From a checkpoint of a small transformer trained on Wikipedia.
Architecture: rotary positions, no biases in attention or MLP.
Training: a variant of Adam for these matrices, 617M tokens.
MLP neurons of a small language model. Each row is named by its layer, matrix (up: input weights; down: output weights) and neuron, and shows model dimensions 480-671. Each number is 500 + 40 x the weight over its row's rms, rounded and kept within 0 to 999. Numbers have three digits each.
Before each neuron's rows, "fires after" lists the tokens most often just before its 100 highest values on Wikipedia text that the model never trained on; "raises" lists the tokens whose logits its output raises most directly, leaving later layers aside.

fires after: ".", "|", ")"
raises: "===", "==", "====", "=== ", "The "
L4.up2602:460592503512491492530466492475536554506526480589521449495547470513544529488501452485526565432439536552562535479525495528522510567470467515491533540505541424479474473482495506477499494553530511485495511516531543491496535512467492514492563507558512534528561543520495526516586481495424503456468473518426495422495515525511501492549560431469579499530481462527524426489490459433424450479521564503489580584448500591544546506518483512545438492507551449489505505506523581491498483499473540487528514546472456481501429464396533497518487470500470540562522432510545505474526489584489507523
L4.down2602:499523446542550560471504584462478539461553445546468529546511555483538529492532458511530519443510436529490539518443523474529464524470439473520503481544464471437575491466530512489484496438503466487523546457533490532520520538437459539435548494480556556507482478512469542487419509458486511504434527461567499452482476522503479438467528540523454575459477514534510476481558497496499568467483517523494517522497514449508446458530470570549566526525511525532500482493535463525492499488504531451513539487536514512511499445435486515517468473456414569500441493538546501528475496496486517488

fires after: "was ", "were ", "been ", "be ", "is "
raises: "for ", "again ", "by ", "as ", "and "
L4.up1344:513500522515531565490519569538509538433500454514453594483400530548538464486471451473459517535586523476549522528506533526451452487507486463478534427449493478576534465464550510502457499517572424466549470572435482429467484496523471524522513533469522475519462495451549550530467455600468514486574489443499457520484521445488509550468449420525532540564537511488476510538536480482485496461473592460478529515502566499461532500473508563572538481589476480475588495544436459540483453428446648471490549518483502571493414516523464438503453463503482375505537549443573482482539482462508415545
L4.down1344:405498409479505470520551492442500533469475529460540567508556496415480508465488532539527492584497457476525495461514532487419559514475547527420505522525543487539498473491477455497468458456502538545551502400530516546468496463482499538455446479499538521495469442508530504528476544477549524513486460495457494514535477534561436437497504559434562468465518556529441484511514467515505605452537446535520486478566511440492547486471500445503412501547449536504460537493459536474571459502501418505483507482475546503593480475487481460435566485500434497532477465504473438471545536495550391514

fires after: "was ", "were ", "are ", "is ", "a ", "been "
raises: "times ", "times", "time ", "location", "time"
L4.up1954:519474474519487500533589473535496512451524482514513542516524496487534454516426516505523525493549477596514481561495506515522495461484473454483485469509463501553514490515503462505502580445525508528489507525476499554480488534524515545434447527484511526479461540509511458579445531517534485464543530506513459456460601483519447508543492437492453543531491529484524523507517550482379528541528473481501467540532550468488554461482525541484516488539458486444550557549438479510478531528510572512442449470473542533519468450563589493473426510574527497470505493424531470481521373459496513458
L4.down1954:485508493507442452461506503510524489559544500477473528500508471451498568553539503446456488442431436442492587528417466450503550521522558484548587464584531560436468496506546510531535506548540581489469575522488432502497533474481462415521506512498475542501484463569530505443581527480485466519458437500522520489504526450443477523476529645477553612459488457518462502492491510526428501436477469538520443467449454559479502437511498410495475553460466493566542458376497564502500463477525467482434443512420565475513455475521438490560516446494463507487523535557420533479536558497454575541

fires after: "."
raises: "===", "=== ", "====", "In ", "=="
L4.up841:539520455514490528523443547559497509434542458477475519503526481452470520504488494529482512427555577529619531500462517542523464593419454516452441480468511483456439571540513475481491476542522524525424536500481523479511484523559501541511527474569477537492547469454431486493543497493526517535460603512452513459532523458515513480540581473487529450444494483531564522415447507535481514511496472486542573542506482530511511501490483485534506497470506487457440448501523518460509434505508570494446500487478507457457491489523499601532445406523524461567528428498510527525502489586487537512
L4.down841:559491498551589511445505501455490466492479470535515491548519525464603528476466473494536481480534504523506569531525550506483512490471494495518515532530464493482581454425460548496522491483486494482498467422503545500458539521512482488500437483512590571522518542539490494500498510398506538463567442465540471516446503513459501470443489517480470552501455466534520500465499427558483515463463522504458453488542488388545510564482527487466513490541473521444609543505481537473480537472491495422509500526517439522571544448470525501543497535500458520441481581536550484534506520419572472490

fires after: "| ", "- ", "\n", ". ", ": ", "\n\n"
raises: "and ", "& ", "III ", "(", "/ "
L4.up1043:546495419469530524573458486475484453488489509519493587499456523504547504487512464517451457504526510488462500550444499512510515486633522533506526526529434501516491554397487559419565490546490385452470422531490529509534437552508511476434490494519579485514526535485529475559472477508525507474534521487533503532472521393553587470576468448406511508515424507548523447519491521459482461530481519532502519484497497493471533495497452487460537538568436598485551454474488502510481462451505606520454496477496477465494442440487500470572488519564527517494507428477510530428501506469548473482
L4.down1043:500547535446410481496541530510460541519524507508540429501555498507475441498509568494529479512476522509501502446545483508519472492464543552494507432517557463471504437558518506492536530504578523518503562516504529478486592482476509503490515492468488547532494519501517483450504437446528488513470460516473562514534440593478460539445560551513513499516486536496499561537458462506539555444557498486450520524534513546400475538464641536424456448489524438512461491473472480444521502571521414514471483523496463547513492561463499442441454482498493435492529520505588458494501514488426490505

fires after: "is ", "was ", "are ", "be ", "been "
raises: "into ", "to ", "both ", "a ", "the "
L4.up2067:432490552474469508514538522457462600574485485538540523526514525487615512506500497512512502534490488547506404597489466522553524457542439453503503513555446511535506432478458495472549520502480409547510522572489481448458534492537481505499518561541537470501486496494447481498461506511501508455537515489504528486499502496453500483513463499495421549546558544509510602489503516542475418517482521493474548519494488438504472555493507487549473435532449491448455526495442526499528503451511643539442502521490534542573476523544537465518527474508552557448468471495511508502507470494463505470
L4.down2067:474511557504499431545538480433494414453491475518555518431426500491468523523517426465499507491522555492500518466497499516449550504499545607474545482494560516519531545482533507532552564451512502554445493419557562564489491550449529515394472494523547569472491490474516504501563441459502450493486508497464524418535547543514483473489476521552557533515513407506491505499484468471477555545495538547498433443484555449498495524479498505380521537549520449446582491489464523477393506497479452491499483520559519406494466456446504501499440537470499502513542507532445485440512478502484555518

fires after: "| ", "(", "- ", "\n"
raises: "| ", "°", " ", ".; ", "CLT"
L4.up777:455447505487519502490407589510513443423530521508408508543467497458489543556557439508486466458528517487492519528471530529543570457490535485575499501512522483494456508491454537497562540482518466511548518482534472494444503530470590558562527478496427464447487481441507495521476493483577489461495494526551500520506504485496464448427458518526521467451555442554475442421451460479498492492463494479566516471428442456567618408490506506496533510490412472473470495523540510488505523542464593557479517480533574557464508553481505587508497539474455515524506482461466483510503491500486516494
L4.down777:474517538497538547508483511479475598588480579478509474534522493513513476452472472508450578479591502445593532425439559482516488465477540507473466535502558506509505451432519456505552440538463527508504446514458474546507575514509465481473473539485558562537514587514409514480502505472538477607447488513486490442521518524482573510515566538497471501472486563516502490491503501507487547495533514503425556521546500513490541522503509529457462476576505509465529518476513473451474492471476464475472519518496457428497503485515523424462532485461463488499542485568508560440569494520484496428

fires after: "was ", "is ", "were ", "be "
raises: "was ", "were ", "came ", "is ", "became "
L4.up2939:483469570552513525551496533501511474546483522546476630487483533535533476559470471509499520563542466440471458576480561467524529462536487444583455502515477530486508475449511503495501564454520448429605453541441416512443405554437486517485581550507460447526472566497484524565422475493471505487498493497523509563536496498472520465498390471513493579481624429463480569542476479457454479494456562605490433477464496460572528469542523488520535480520464451511501580476499516518472525408506542432488443476488516579504486506516513491539505470553563481553490564519490519585504542454523416473
L4.down2939:544505458441499486551501503474476559445507497452540410514506469502494499420512495515523453476504516548567512449558524495495471478466568587404483452493550501509485504559529479503544487559522506454493572490548546495540585488506488535501461500534540533541573493543513480478542585532511461526469542513447523455558490545547481536534570500448474504497443562575474464493412494549537552538549485532452570477516476539481531482419525466497472518505460506484487469512506549479525465541487442506503506510529503485539489475504490417434506547463474543502505470492541469422565494546481487492

fires after: "==", ")", ".", "ologist", "footballer", "player"
raises: "- ", "===", "=== ", "least ", "different "
L4.up2640:552536511472487487489508530499538501479532479454563554467484489485560543502480449456447461492562544497506522504493629489497540598467454501420412492506524513501491453497488599471551495551503506547523554552531526544400546468509474463485557495432502508460588523514540498547441497529521484414473528473503483466481454502418439593458496412598517551522616531417477489538493511468433582533485602478538521417477509472545538484507501498541506470542437547486538573490496496563526460469456505492545542495498538538473468546496582517436452495553493447514517522514523440478495482516553489530
L4.down2640:472503524491497524606472501432548494473515530591540523439477463587523488481561468464499549504469469526563465447523479499559571557507526473469543527549474502535463591483499511473478486437437525549549557504472476550546501489488546490504535505473486521531516534455509457544482512447498506507516539504435468535488452457488468528479432483486574533524559504458511399390514539453459478458412572550491542536526485477496501453537449516518510482519462578500527474449512523477503441520539489535552437488532489513463412509566480531384489465527570552488538444613535511484454572477409458497

fires after: "|", "of ", "between ", "each ", "the "
raises: "Janeiro", "incumbent", "his ", ")\" ", "performance"
L4.up185:595612529506502519428535497515537521492492488489476444506484570496492599447474486519540530525513513527468505479467503513503538470520469526586519471455496516513464502465475587518525528493496395472508375491538504529461564522504525562517435510462501477538521478483552609501400477458542492436498474561447473482481486529488501490445488542504510497481518568530561421490494533527532589495509449531508480481473464524546574441512515443453533474520568527490556482464495495532562401430488465459567472515485502495483489493546518489522476459504511573596505489549477477510485532467442509522
L4.down185:454450456548568439417509511508533468480495540516503512500426544461559519543531520461505459483454560476555505514500512440497501495529531504505540539501466519518504482453496472497547536476524559544517487488467473466448496455527459426509517481527473528483520494460490488500605530512521488467492570436442491525491503544499470476476442458509538445515476498493511548410520524501457482456499621509520589506581581472500482472444488508534530511489480548473511490504449467492471445498531531480512484433503557491557431471430507494531547546516582530460541456511491605508538471435500522491

fires after: "as ", "As "
raises: "result ", "response ", "response", "whole ", "way "
L4.up879:494452522399530453459520498501512518459514468542503502507586559447518463507472477472506501444472535449551542471479433541422469435533484488499529470466530539390524442559575443502547524434561477436510520527480480454463534537479505461515465511541493510447535521507518479503465551499552497531478531476467390456509455490503402490454454491499477537512572568462468484541463487474505494566508510520455542516563584487476483517461458491525426468430527480533464528530561465471534520540542448489560572402536530564499433484507427450480590537447451512488491508514526486407516502591524539458
L4.down879:530524507476553470532523442550416471547508517479433468529496447524504526494523550540425437470492484426598395574480527465504581462548517503467450532503469470490394480516524521458454466561573502562520516486486510501459463448524550496472477466452529578544526533507485517454472516514468467505519481538541500477525530510543543431475509402514464471527558490493575544491576522499525484413557518495468470511503513418524475637512524489533492503531460494501519540510569518517589484429460497539505498432467510475524452545443527529572459461413429446559541548498510480489441500521455432525

fires after: "was ", "is ", "are ", "were ", "well"
raises: "known ", "constructed ", "launched ", "founded ", "established "
L4.up733:587480495431504582471459595442494530554459557432524542459461435459545477491449532536500504482529493509529511528422484540485514508543449472500455546594525444527493502440507573466479557497534463458398440554482560475462475485556487456486545515460540521437506511500545446624477504557460534595529540452557493515474551451474498486493491469501451497421488508435526461471501492469468498375502578449543532522548495486542597486478482558490483443554501392519505552546460498482535416533470595434493523496493437476532508508542475497504449561515500453520530462476487485526487388491466556513
L4.down733:521473471468501575441479546545487526568486482495556469512519474523444501434493525558502483500491556511426539521507556482478516503440567478462468514417547600464421571524466514616514501483423586505538479430484506519475504453451484500546515496495464462511480535481494517449525518483526512518502535525537563535513448519579469416522465524536479457520468501454472525443583516531538493503559490457502516520474460531458504482474541484526430529466514597454535548460483495561502517416569514518502550474474507436538536432471546482455491463614487453522496509495484456608522450557509532493